config.yaml
num_hidden_layers: 10
hidden_size: 512
num_attention_heads: 8
num_key_value_heads: 8
head_dim: 64
intermediate_size: 2048
vocab_size: 8614
hidden_act: "gelu"
norm: "layernorm"
norm_place: "pre"
norm_eps: 1e-05
positions: "alibi"
qk_norm: false
attn_scale: 0.125
bias: "all"
tie_word_embeddings: true
parallel_block: false
init: "normal"
init_std_qkv: 0.0167
init_std_o: 0.0
init_std_up: 0.0167
init_std_down: 0.0
optimizer: "adamw"
learning_rate: 0.000735
beta1: 0.95
beta2: 0.99
weight_decay: 0.14
lr_head: 0.00754
max_grad_norm: 1.0
warmup_steps: 357
schedule: "cos"
final_lr_fraction: 0.03
batch_tokens: 131072
max_seq_len: 1024
doc_mask: true
z_loss: 1e-05
train_tokens: 1245000000
max_steps: 9499
dataset: "wikipedia_en"
MLP neurons of a small language model. Each row is named by its layer, matrix (down: output weights) and neuron, and shows model dimensions 202-297. Each number is 50 + 10 x the weight over its row's rms, rounded and kept within 0 to 99.
A block is one neuron, or neurons of one layer that tend to fire together. After each block is what it responds to, as a language model described it from the Wikipedia text at the highest values.

L3.down805:56 49 55 60 49 33 74 70 50 33 40 47 57 35 47 47 56 49 53 48 53 46 60 52 54 60 46 41 57 29 38 51 47 55 39 79 63 69 51 52 58 47 51 54 47 42 38 47 52 56 61 49 40 43 46 33 53 63 41 45 41 48 62 44 45 46 52 36 39 60 50 58 60 44 42 50 44 32 59 44 37 42 44 51 45 54 42 46 50 52 43 34 62 73 53 55
Description: Numbers in dates and tables

L6.down21:56 53 59 45 32 56 46 57 52 46 36 54 37 53 58 38 45 59 47 63 32 65 57 41 65 43 47 61 59 62 44 78 55 33 39 52 52 50 73 53 56 60 49 35 71 70 55 51 44 61 46 48 56 63 51 57 59 35 48 65 66 41 50 41 44 43 55 45 43 58 55 44 51 66 42 28 42 46 45 54 62 50 54 49 48 59 43 49 53 53 47 39 41 48 55 64
L6.down55:72 68 43 60 51 43 48 54 69 52 44 49 49 59 34 52 35 42 57 56 43 54 61 61 52 50 50 55 61 53 59 50 54 38 66 63 52 30 36 59 38 46 65 51 48 39 50 57 72 61 67 48 66 63 46 42 44 55 46 38 51 50 36 59 41 64 62 50 32 46 56 65 57 26 42 60 50 53 45 55 40 64 31 46 54 39 43 59 47 32 54 58 50 48 47 53
L6.down145:47 61 51 49 42 39 50 58 56 55 31 54 67 59 59 46 62 42 38 49 32 59 49 42 25 49 68 61 64 37 54 59 52 48 62 52 44 81 34 52 59 54 55 44 59 47 61 54 59 61 62 57 46 36 41 64 60 51 67 57 44 43 50 34 48 48 57 56 53 42 35 55 49 50 54 42 59 54 38 68 55 66 57 44 53 46 62 46 54 56 41 59 60 48 42 52
L6.down251:49 42 51 50 38 53 41 54 53 49 65 61 66 57 51 64 35 47 40 33 60 56 48 57 40 47 42 41 50 56 35 63 59 55 52 51 40 45 44 47 41 41 60 52 46 60 55 52 56 60 49 40 42 47 64 31 35 61 62 48 43 69 43 48 53 53 67 52 61 31 53 57 49 47 52 43 57 47 42 65 49 57 56 60 49 49 53 52 57 27 57 38 32 36 45 47
L6.down294:56 43 70 70 58 49 42 46 49 49 45 31 50 45 54 51 40 40 60 66 58 65 31 52 52 36 44 52 58 58 45 63 48 35 40 47 47 45 58 64 63 60 66 47 69 45 56 57 54 60 57 60 38 61 53 37 43 38 52 48 49 47 56 59 45 54 52 55 37 39 39 58 56 51 46 43 38 49 70 41 54 48 26 42 49 42 49 36 38 42 48 61 32 65 62 54
L6.down306:36 51 34 48 38 55 50 64 72 53 51 55 47 55 49 50 54 48 48 57 45 69 61 68 67 44 37 50 67 58 43 26 55 49 62 48 41 47 61 51 62 58 57 58 38 40 41 47 47 46 53 51 34 40 41 45 61 40 56 43 49 51 51 63 54 49 61 63 48 52 48 51 50 47 46 48 59 53 41 61 54 52 48 35 39 53 39 46 43 58 53 59 24 37 51 35
L6.down419:56 70 46 69 45 56 58 50 57 61 53 56 38 39 52 47 49 58 50 37 50 50 51 52 37 41 52 47 63 72 57 35 52 50 45 57 46 47 45 41 46 26 53 40 43 40 56 68 53 36 52 30 41 42 63 44 35 55 55 52 42 31 36 44 40 38 60 48 49 32 57 57 34 49 49 55 55 35 51 59 71 40 50 46 49 50 62 27 66 44 54 46 55 46 65 55
L6.down442:54 65 49 47 53 61 48 64 46 61 42 79 53 45 57 33 56 31 53 47 44 36 47 38 40 55 54 54 60 46 67 46 42 40 58 49 64 48 39 42 39 35 53 49 52 51 48 44 65 67 48 39 38 51 69 45 59 46 46 52 44 55 45 52 40 44 50 61 69 67 49 34 52 36 58 59 55 64 52 37 51 63 58 46 58 55 46 49 57 53 52 70 49 65 34 53
L6.down482:61 44 45 46 43 29 57 55 60 61 67 48 51 63 54 47 53 51 25 53 47 58 66 37 78 58 36 47 57 63 45 51 50 55 59 35 43 29 61 56 40 44 57 55 62 43 44 44 58 57 37 45 37 54 42 71 53 42 38 42 40 36 49 66 35 64 51 48 44 71 52 36 48 44 40 35 49 36 57 36 46 78 37 54 59 53 41 47 40 56 42 38 42 50 53 53
L6.down499:45 37 38 66 50 53 49 42 63 66 37 32 61 62 49 67 59 56 51 51 47 54 56 54 39 46 48 53 28 47 42 51 58 43 44 49 57 59 52 56 51 69 61 60 61 63 44 73 63 40 57 59 51 46 50 62 59 53 50 28 32 56 43 60 52 49 36 46 55 49 56 51 51 57 48 31 32 49 45 51 70 63 46 62 55 41 58 55 52 50 27 45 72 38 57 41
L6.down529:46 43 50 56 51 55 65 34 47 50 47 36 47 57 42 50 36 64 50 32 47 62 38 41 50 39 44 44 53 30 58 54 51 48 53 56 45 59 70 41 31 47 41 36 62 43 62 45 65 41 55 64 74 57 50 51 60 45 52 29 65 41 39 44 77 48 42 42 33 52 48 47 56 45 64 47 43 52 30 64 61 44 49 54 61 62 53 49 48 54 45 42 58 43 43 46
L6.down900:42 62 31 43 43 57 44 18 51 58 55 34 40 49 43 63 49 38 60 54 47 58 42 46 38 58 61 47 61 52 52 37 48 52 40 53 48 40 32 73 60 64 36 43 46 49 54 54 63 56 48 59 38 47 59 53 54 52 57 48 57 37 55 57 62 53 65 47 34 54 52 48 45 50 43 46 38 67 60 68 51 54 57 40 39 49 50 37 53 53 46 51 47 50 50 53
L6.down1367:48 56 57 63 47 56 61 52 50 35 70 51 49 43 54 38 55 40 57 51 24 55 60 31 55 51 59 45 35 55 50 53 53 48 61 47 54 39 45 53 50 58 57 40 46 46 40 49 50 53 40 53 17 63 49 23 33 43 59 50 60 48 63 53 60 19 62 54 32 55 62 31 49 52 62 59 61 41 42 49 39 54 42 40 55 47 31 59 64 74 49 36 54 48 50 50
L6.down1462:63 61 51 45 48 47 49 47 35 58 48 43 64 37 60 50 49 41 54 53 51 31 38 38 51 55 66 54 43 50 57 53 54 61 56 47 52 43 56 37 39 65 46 47 38 51 46 52 61 47 33 51 61 57 69 48 47 72 67 47 59 54 61 40 55 54 34 47 57 53 34 51 64 34 81 53 72 49 71 53 60 54 57 59 69 52 37 64 47 59 63 51 50 42 49 36
L6.down1683:54 54 54 56 67 58 49 55 57 45 45 66 52 45 54 54 54 41 53 35 39 49 62 50 63 48 49 55 39 61 44 52 46 50 39 56 42 62 56 56 59 48 59 54 43 57 55 52 63 66 61 46 72 54 72 52 58 46 59 56 44 55 67 53 50 40 39 41 54 34 79 53 62 59 58 64 64 52 27 65 47 45 48 57 45 53 50 62 52 77 68 62 65 35 48 43
L6.down1749:59 84 48 29 50 55 59 40 48 54 56 47 50 62 59 38 59 69 64 40 62 45 50 68 48 37 55 41 47 39 59 46 51 34 57 69 38 41 32 36 58 41 59 52 63 61 49 47 51 59 49 48 44 45 44 61 47 61 49 46 59 71 62 48 35 44 47 47 63 53 33 42 56 64 47 23 70 46 44 63 59 63 50 46 56 51 43 62 32 47 51 59 57 57 36 46
Description: Month names in dates

L6.down173:24 37 38 56 65 46 29 42 49 69 35 45 58 29 37 39 49 43 62 58 61 50 52 57 32 55 55 58 67 48 55 39 39 46 31 54 51 45 47 56 72 42 64 53 51 52 62 62 47 39 47 60 56 57 36 38 54 36 42 56 45 37 42 45 30 72 48 50 53 58 46 43 47 46 45 43 53 28 42 51 48 59 45 61 61 61 34 56 39 56 48 52 45 43 47 49
L6.down182:53 25 41 39 46 50 42 52 45 41 57 52 56 54 53 34 53 55 61 51 56 43 51 50 58 49 54 25 48 58 54 39 48 59 38 38 48 49 49 50 37 40 48 47 62 42 56 53 48 60 54 41 51 60 43 41 51 34 46 54 63 55 44 20 43 46 67 50 57 22 65 30 50 40 55 61 48 51 57 41 33 71 55 67 65 55 70 45 48 65 49 42 59 40 62 52
L6.down395:50 51 57 38 49 50 51 50 30 51 45 62 57 59 49 54 52 42 61 41 48 46 44 52 56 62 63 50 47 41 42 41 53 65 56 36 74 45 32 47 48 60 55 37 44 57 51 47 58 41 33 48 51 40 47 50 61 54 43 51 50 66 39 60 53 48 55 65 31 38 38 38 44 47 54 40 48 34 41 60 47 49 51 38 51 36 46 50 27 60 65 47 39 43 55 28
L6.down414:58 52 46 40 53 41 58 56 49 66 59 74 46 49 44 59 53 47 57 38 32 51 53 51 36 43 57 43 57 48 63 74 47 52 54 59 51 45 50 46 55 44 48 52 55 56 52 51 49 43 50 39 51 26 53 58 45 41 83 42 43 54 59 45 51 43 52 78 52 17 33 70 59 49 60 46 49 47 42 80 48 44 44 45 65 44 45 33 42 85 51 34 44 54 51 61
L6.down584:47 38 67 34 46 55 39 41 45 50 52 57 36 62 66 36 70 34 54 29 57 34 44 57 37 33 57 42 56 66 50 55 47 35 34 50 53 47 40 53 64 64 46 59 65 50 66 55 28 70 44 27 54 56 51 31 55 53 49 55 55 60 36 46 49 45 65 45 52 56 51 46 57 33 47 37 69 34 55 27 26 53 52 44 66 50 34 41 27 51 42 57 37 34 68 44
L6.down827:48 44 57 63 56 48 65 49 44 33 55 59 52 68 49 53 59 42 46 43 61 42 52 60 64 56 54 68 35 69 56 58 52 42 37 57 35 53 38 54 45 35 73 58 55 55 53 40 45 48 59 46 38 48 54 51 57 49 49 49 38 37 62 34 72 24 59 67 44 58 43 36 47 47 45 49 50 53 36 54 40 56 50 34 65 50 34 38 61 66 51 46 46 23 45 42
L6.down846:59 61 57 54 62 53 49 36 44 44 51 64 53 38 43 56 30 58 16 53 41 40 51 52 65 53 42 56 34 72 46 51 57 60 55 46 48 29 52 77 56 43 53 46 52 46 39 51 52 58 63 41 65 51 43 44 49 54 52 44 50 47 50 59 53 42 38 70 59 54 54 46 38 35 51 40 50 61 51 43 50 53 46 68 61 49 61 51 41 65 53 61 53 40 46 54
L6.down972:59 43 51 62 52 61 39 33 39 78 37 50 43 53 37 51 69 52 49 51 40 56 51 51 49 35 46 45 43 44 36 51 54 54 67 58 52 57 51 59 41 62 41 38 50 37 58 56 52 66 43 52 42 57 53 46 59 42 66 55 71 41 69 64 74 48 34 60 49 42 27 50 57 47 61 44 57 50 44 57 68 51 63 57 48 36 52 48 49 76 63 64 51 25 45 31
L6.down976:55 56 30 39 50 32 30 46 45 34 45 64 46 43 52 49 47 44 46 49 47 43 52 25 45 39 58 53 45 50 55 61 40 44 61 51 53 54 57 53 52 35 60 47 43 57 53 69 65 58 51 45 41 56 68 43 43 50 57 41 52 49 49 43 41 60 69 39 72 73 62 33 49 51 45 66 70 51 58 59 19 58 60 64 38 48 47 53 42 61 55 40 46 41 39 47
L6.down1414:62 60 44 56 62 46 60 52 46 42 46 40 59 52 62 56 42 34 67 48 59 53 39 54 60 57 63 48 58 32 58 65 65 65 35 61 35 36 51 47 55 68 63 38 52 53 53 54 47 49 55 49 46 44 55 66 45 60 49 56 68 38 60 44 51 49 64 50 56 48 55 30 48 53 48 39 47 57 55 47 58 61 46 52 54 36 58 52 51 36 50 34 52 63 54 50
L6.down1423:61 56 48 60 67 45 47 56 51 59 47 36 51 47 35 31 42 46 33 62 48 35 54 55 65 44 60 66 48 35 32 55 41 67 63 40 34 52 35 52 44 33 63 40 54 30 52 46 60 58 40 46 47 41 64 46 57 51 59 39 69 62 46 71 54 63 22 46 43 52 49 54 52 32 41 39 50 37 52 45 31 45 47 61 65 32 50 25 52 69 47 46 43 52 46 41
L6.down1607:64 56 50 58 62 28 40 50 52 55 45 66 43 40 49 48 54 58 68 56 57 52 57 53 36 37 49 55 51 47 35 58 33 48 48 49 25 43 63 49 53 44 53 47 51 49 47 54 42 57 64 47 33 62 50 70 74 63 62 44 47 49 53 46 59 53 39 64 52 41 60 51 35 55 42 53 25 57 46 44 57 66 45 48 70 61 39 34 50 40 66 55 56 36 52 64
L6.down1682:37 58 53 56 58 53 40 46 56 57 46 52 50 73 65 47 56 49 62 50 58 46 55 51 51 37 47 49 39 57 39 51 21 48 54 49 50 42 45 38 39 45 46 47 82 54 49 57 68 48 46 48 44 53 54 47 30 35 54 46 53 57 47 45 31 36 45 49 50 43 53 34 33 49 56 60 63 35 67 60 44 50 51 49 39 61 54 33 56 50 59 52 54 29 57 51
L6.down1685:78 55 29 56 41 44 61 32 56 55 40 50 49 39 59 43 54 62 51 41 81 57 45 52 55 53 51 45 43 41 65 66 57 38 48 37 42 57 41 66 65 69 47 49 52 49 47 38 42 53 45 50 51 47 46 65 51 43 52 58 52 22 57 61 42 40 58 60 47 48 55 35 45 48 41 59 60 44 54 57 52 50 44 52 55 55 48 21 50 57 48 49 55 49 74 44
L6.down1814:50 53 56 56 63 52 58 53 35 54 54 31 63 48 43 40 54 65 42 42 38 55 54 64 44 30 49 38 59 40 60 59 48 51 36 42 35 64 51 51 52 66 37 42 37 67 45 53 55 55 41 52 62 55 51 57 48 39 41 64 44 53 45 69 45 54 45 44 47 35 45 47 29 66 48 67 44 46 58 53 38 55 45 55 48 46 38 52 45 68 63 43 50 50 49 49
L6.down1864:43 38 50 58 57 49 46 52 53 60 51 58 70 67 43 45 55 42 71 62 49 44 42 50 61 57 62 52 38 47 52 43 29 42 31 44 76 39 39 52 78 32 54 51 44 40 47 80 53 42 43 45 72 58 39 44 47 45 60 44 56 42 56 43 56 63 36 65 55 46 55 33 40 53 52 38 38 69 45 64 58 58 58 54 36 46 53 36 54 50 48 41 32 53 60 66
Description: Word-initial fragment tokens

L3.down982:41 48 53 57 34 44 64 63 46 61 55 53 39 73 70 69 44 36 65 39 45 59 59 29 51 59 51 55 50 37 64 52 49 55 42 44 45 61 35 33 44 64 33 41 54 54 51 62 28 42 54 47 49 32 42 47 45 71 51 55 56 37 48 27 38 51 34 42 58 61 28 70 56 62 30 34 48 64 48 41 41 67 66 47 51 66 59 50 31 64 50 48 44 49 45 49
Description: Word-initial fragment tokens

L3.down776:63 63 53 43 35 43 55 42 49 67 52 66 70 38 56 34 69 45 60 38 45 54 44 37 62 49 54 49 56 48 59 42 45 63 58 45 57 51 57 72 57 51 44 58 40 49 63 56 53 60 62 42 54 49 49 42 48 59 49 33 63 47 57 45 51 44 43 63 57 44 39 36 26 62 30 54 50 52 35 53 52 43 54 49 44 41 53 54 52 63 46 42 48 43 55 56
Description: Kinship and person nouns

L6.down34:56 53 31 55 51 59 60 55 69 48 38 60 41 47 52 53 57 66 37 42 49 42 55 49 44 71 48 44 35 70 52 59 37 58 49 35 58 35 57 60 59 52 50 43 48 60 61 46 50 48 61 41 59 33 49 46 55 57 66 62 51 46 50 58 24 48 53 48 44 69 66 57 50 60 63 59 57 66 50 52 49 44 50 52 44 52 48 61 36 58 48 44 52 28 39 52
L6.down122:30 40 74 35 54 57 56 56 41 54 72 47 42 50 34 76 40 47 51 44 47 36 53 40 34 77 58 54 45 45 47 47 43 49 43 49 33 51 45 39 57 52 60 44 53 59 51 49 62 60 48 54 39 34 53 50 59 46 47 51 61 58 64 51 59 48 61 49 57 61 45 34 74 47 47 52 50 57 42 46 41 52 42 26 48 61 46 56 61 51 53 41 46 67 48 50
L6.down187:46 61 52 54 31 71 44 58 59 35 44 52 54 52 67 54 37 55 54 65 46 37 39 47 75 50 49 58 55 51 51 51 47 48 44 68 56 63 42 46 51 51 40 45 43 59 52 30 53 58 35 40 49 41 55 46 59 51 43 34 35 47 58 49 52 37 53 67 48 55 51 63 44 72 53 36 53 52 54 56 35 61 49 43 53 55 55 37 62 51 68 52 40 56 64 31
L6.down268:44 36 52 58 43 51 60 46 77 57 52 46 30 54 37 60 64 50 52 46 38 63 52 56 45 37 57 35 45 59 56 65 77 42 45 55 59 50 54 39 40 47 29 52 40 41 54 41 45 67 57 41 57 60 39 52 65 54 64 53 49 26 48 38 54 40 54 64 30 35 44 60 56 46 48 77 50 51 53 55 42 44 67 43 60 36 46 32 62 64 69 47 70 58 30 43
L6.down490:75 44 61 51 60 38 63 52 50 43 68 43 70 42 42 47 49 41 47 52 68 55 40 50 41 40 51 40 58 70 51 62 46 54 46 42 51 37 34 48 39 38 31 53 42 36 60 58 47 57 62 62 44 51 44 66 47 31 48 44 37 68 43 69 44 50 62 43 65 28 42 71 40 63 39 41 46 49 42 41 37 39 63 33 56 50 42 68 50 50 48 50 55 39 35 32
L6.down575:53 61 60 62 51 44 37 54 61 40 59 58 46 36 41 57 58 56 67 57 56 57 58 50 71 61 54 54 40 49 53 66 43 41 61 44 57 36 50 39 47 47 52 44 36 42 60 54 59 40 61 52 62 57 52 64 77 51 52 45 53 43 44 29 40 54 44 44 51 49 67 70 51 45 56 69 59 49 60 62 50 49 57 44 72 71 51 38 58 54 81 36 63 46 51 63
L6.down646:67 51 68 38 48 54 43 49 47 46 60 42 44 33 49 51 62 44 42 61 42 59 43 46 55 43 54 44 57 44 42 42 39 45 47 36 56 39 63 68 58 39 55 44 63 65 60 66 77 51 38 61 72 58 35 55 41 43 56 52 44 47 55 57 50 42 49 55 49 41 43 57 61 45 35 45 61 38 60 48 30 45 46 59 57 30 67 49 39 47 50 45 44 57 50 31
L6.down699:56 48 61 60 44 54 45 63 71 37 45 45 45 45 39 39 48 46 58 43 58 67 46 51 55 67 44 41 62 60 77 39 49 49 60 50 49 35 54 65 54 56 61 54 52 84 70 22 28 59 45 51 37 58 48 50 56 34 50 73 68 53 51 47 59 58 47 53 52 60 47 55 45 61 48 43 44 52 52 65 62 37 39 47 29 56 42 40 57 41 43 42 56 68 49 64
L6.down805:53 45 34 53 43 48 44 45 44 43 59 60 36 44 58 51 59 43 65 39 45 45 39 63 65 43 55 58 55 61 47 57 47 39 52 51 54 72 63 41 51 47 59 46 25 48 59 63 43 42 41 43 71 28 36 42 51 61 51 56 42 45 64 40 69 44 43 24 33 47 56 51 58 45 49 60 59 57 66 61 41 45 67 59 53 35 63 38 68 44 69 51 49 61 56 52
L6.down1027:55 62 63 57 55 42 42 63 48 60 61 64 56 42 55 43 41 50 52 59 42 38 56 60 54 48 48 36 48 32 29 50 45 45 41 37 33 57 59 59 52 60 45 55 33 32 70 67 55 54 51 41 57 50 61 64 64 47 48 59 30 50 64 51 50 34 52 44 44 56 59 48 38 58 60 45 50 72 48 64 48 69 58 44 73 51 41 29 64 81 47 42 45 56 43 60
L6.down1069:50 36 78 54 40 55 29 52 70 51 48 61 54 40 43 46 39 63 46 41 60 45 35 57 33 73 57 40 46 61 67 50 55 48 54 44 53 43 58 63 47 35 58 67 39 58 58 37 29 33 49 48 51 42 39 40 62 39 59 37 67 55 48 39 48 47 53 47 48 40 51 52 59 45 30 43 74 59 56 61 56 55 43 69 66 56 49 46 43 39 64 49 41 56 40 47
L6.down1109:51 61 53 44 48 37 67 64 37 50 49 54 36 38 40 41 45 55 46 32 58 61 46 43 52 42 53 57 49 42 24 59 32 54 61 40 43 49 52 64 37 48 40 44 60 54 68 49 43 39 42 55 49 63 52 57 62 65 55 54 47 49 81 56 49 39 66 42 54 56 66 43 53 44 65 50 54 41 57 54 40 41 42 50 55 54 48 46 56 45 51 62 48 50 58 58
L6.down1207:50 44 44 54 46 37 51 35 73 68 38 36 43 45 55 42 49 42 64 50 55 53 62 51 61 59 40 42 47 67 60 38 61 54 62 51 46 54 53 36 58 65 37 58 39 47 46 64 45 43 56 51 36 58 54 49 47 54 40 60 66 49 50 53 44 57 51 55 51 40 55 29 47 61 57 43 66 58 44 52 39 36 51 59 41 48 66 53 52 42 49 46 64 73 43 53
L6.down1238:56 51 59 58 49 37 53 56 49 63 45 61 63 48 58 37 51 44 53 62 47 45 60 40 46 31 54 61 49 50 59 41 35 37 71 46 49 34 59 40 54 59 39 45 45 57 58 29 56 51 55 69 56 54 56 50 43 47 53 54 57 57 39 58 61 50 44 46 58 58 48 49 54 36 60 55 49 57 36 43 53 44 61 51 54 60 57 46 43 28 31 29 70 43 30 56
L6.down1797:27 52 51 48 57 42 52 58 43 34 53 56 44 41 54 60 51 51 58 53 55 37 40 54 43 52 48 29 50 46 67 59 51 64 50 52 48 58 40 50 56 63 33 58 66 61 64 52 59 83 56 56 50 54 56 46 60 59 50 20 45 55 55 50 65 40 58 40 29 53 45 55 51 70 48 55 49 65 55 51 25 48 58 50 44 52 48 46 41 72 54 51 48 52 26 37
L6.down2039:42 41 74 41 51 34 41 44 48 56 40 54 50 47 44 41 64 51 58 66 59 61 48 50 49 53 36 50 51 51 55 39 57 55 45 43 58 55 62 58 58 34 49 58 46 58 55 46 39 35 22 55 54 35 45 50 42 59 47 39 54 57 58 59 57 48 45 62 42 66 56 63 60 45 51 50 42 33 33 60 60 46 47 45 52 56 46 38 48 51 30 62 47 51 56 46
Description: Names and kin words

L7.down309:51 46 48 56 50 68 55 40 56 43 43 71 55 47 55 42 42 64 46 52 37 62 53 57 41 39 50 67 61 40 29 64 43 48 40 56 48 40 32 43 66 45 69 49 49 40 34 45 57 51 47 51 54 53 50 60 52 31 40 75 61 32 49 61 34 43 45 44 40 56 69 45 33 63 37 62 40 58 55 50 47 48 57 69 53 36 58 48 67 44 63 42 45 44 63 70
L7.down428:72 54 47 55 70 43 71 58 64 50 53 43 53 59 51 47 53 56 35 53 54 51 30 58 52 48 55 45 32 35 62 54 53 43 62 52 57 39 53 45 47 58 64 46 59 62 54 56 60 64 39 53 51 58 38 54 45 52 49 41 55 53 47 54 69 29 58 60 73 41 42 42 36 53 59 53 52 78 71 53 43 52 37 41 51 51 60 51 46 42 58 53 57 42 65 65
L7.down445:50 52 47 58 51 50 55 51 57 40 55 64 44 44 38 42 36 55 71 52 57 70 45 69 66 58 37 53 49 50 34 61 41 43 37 72 55 50 71 66 70 49 46 40 54 48 70 37 46 56 54 42 50 39 35 51 32 51 42 55 49 50 53 64 64 38 38 54 71 40 60 55 44 72 44 45 47 37 56 67 53 48 53 50 53 56 52 36 54 52 44 45 46 51 32 48
L7.down1005:42 56 56 71 45 66 37 56 34 35 57 39 48 55 57 51 33 56 63 48 30 32 61 47 64 58 47 50 49 38 60 66 43 47 39 67 55 33 49 53 45 39 43 50 48 54 29 45 49 57 43 39 55 48 43 65 55 59 46 68 73 34 61 57 63 49 41 46 53 53 62 47 54 76 36 52 41 41 41 56 54 45 56 48 53 65 46 54 45 41 37 42 42 45 59 55
Description: Name-internal particles

L7.down738:52 67 44 61 47 41 41 52 47 58 55 47 37 68 54 50 49 42 64 32 55 64 59 58 62 42 50 41 62 54 47 54 49 56 42 32 48 58 36 60 68 61 23 61 37 49 52 41 34 54 50 41 49 47 30 39 62 51 56 52 55 51 57 64 48 55 53 35 53 59 47 65 59 37 28 57 51 68 42 48 65 56 43 61 60 52 46 52 61 36 43 45 32 50 48 64
L7.down1044:62 50 53 58 50 61 45 42 41 47 61 73 45 45 54 45 57 63 31 50 28 52 48 30 59 58 70 64 44 47 53 43 45 43 33 48 50 52 41 44 48 45 48 39 51 46 36 40 39 51 71 56 56 49 50 40 30 35 46 52 50 54 44 58 44 38 49 64 59 43 62 48 52 64 50 51 49 44 53 34 44 36 43 67 54 44 68 52 52 37 41 55 55 46 44 50
L7.down1654:52 39 50 57 33 52 59 54 39 43 28 35 63 37 58 58 62 53 50 42 55 45 62 41 50 47 50 53 57 52 77 51 44 57 53 51 40 55 58 47 58 60 42 39 51 37 36 46 49 55 48 66 53 50 57 52 50 43 73 45 47 55 62 43 62 42 66 55 27 48 43 51 45 50 36 42 47 52 56 48 66 55 55 46 51 39 43 47 22 44 36 73 45 52 50 53
L7.down1854:51 52 52 68 47 45 47 47 48 53 60 48 55 58 38 34 54 60 41 58 61 29 56 43 67 54 41 48 51 58 44 37 48 59 47 35 60 53 48 54 70 55 41 45 55 60 47 52 46 49 74 54 54 44 54 53 48 42 61 57 49 57 43 63 40 43 37 58 35 48 54 29 55 52 55 77 40 49 46 38 66 49 61 53 42 39 62 52 43 63 57 42 39 28 57 55
Description: Appositive before a name

L7.down12:65 41 38 33 58 47 47 53 50 62 39 63 63 49 36 44 67 55 37 47 51 47 56 61 53 45 46 27 42 47 64 31 50 46 55 37 65 67 47 43 50 44 43 40 68 53 53 50 44 44 50 46 63 42 31 55 42 40 42 52 50 52 58 41 50 39 48 64 45 50 41 46 68 47 46 38 53 66 35 39 40 48 40 46 58 54 64 53 30 56 45 52 52 61 53 42
L7.down485:38 37 43 41 58 64 58 39 43 50 53 55 36 63 56 39 46 44 67 53 44 41 48 53 48 38 51 54 46 58 37 35 49 50 64 47 39 59 36 67 49 44 57 43 50 56 43 57 60 55 67 40 48 54 37 39 66 52 55 51 44 78 42 48 61 27 40 68 39 50 56 61 48 46 46 48 47 60 65 56 49 40 44 38 56 58 58 63 42 52 49 45 43 29 60 41
L7.down1902:44 40 43 44 63 48 57 48 41 49 56 40 55 61 55 54 52 62 39 43 40 59 59 53 47 64 48 70 59 49 62 54 42 46 65 60 57 54 43 42 31 82 42 39 69 54 44 52 56 56 51 49 35 35 58 52 31 42 47 34 53 54 49 36 48 29 36 60 35 43 38 48 48 50 57 53 50 35 68 53 32 45 40 48 63 53 52 49 56 37 50 46 67 36 48 44
L7.down1944:55 37 43 47 40 46 48 58 55 67 40 65 50 44 48 53 61 57 41 34 54 54 50 53 40 63 55 48 41 55 52 43 55 75 44 50 61 49 44 65 36 65 49 46 43 59 56 63 30 42 46 44 46 52 42 55 57 56 49 73 56 51 42 34 57 56 40 58 46 53 49 34 59 65 69 29 43 56 46 40 35 51 38 47 68 48 40 66 44 56 43 59 61 49 55 34
Description: Month names in dates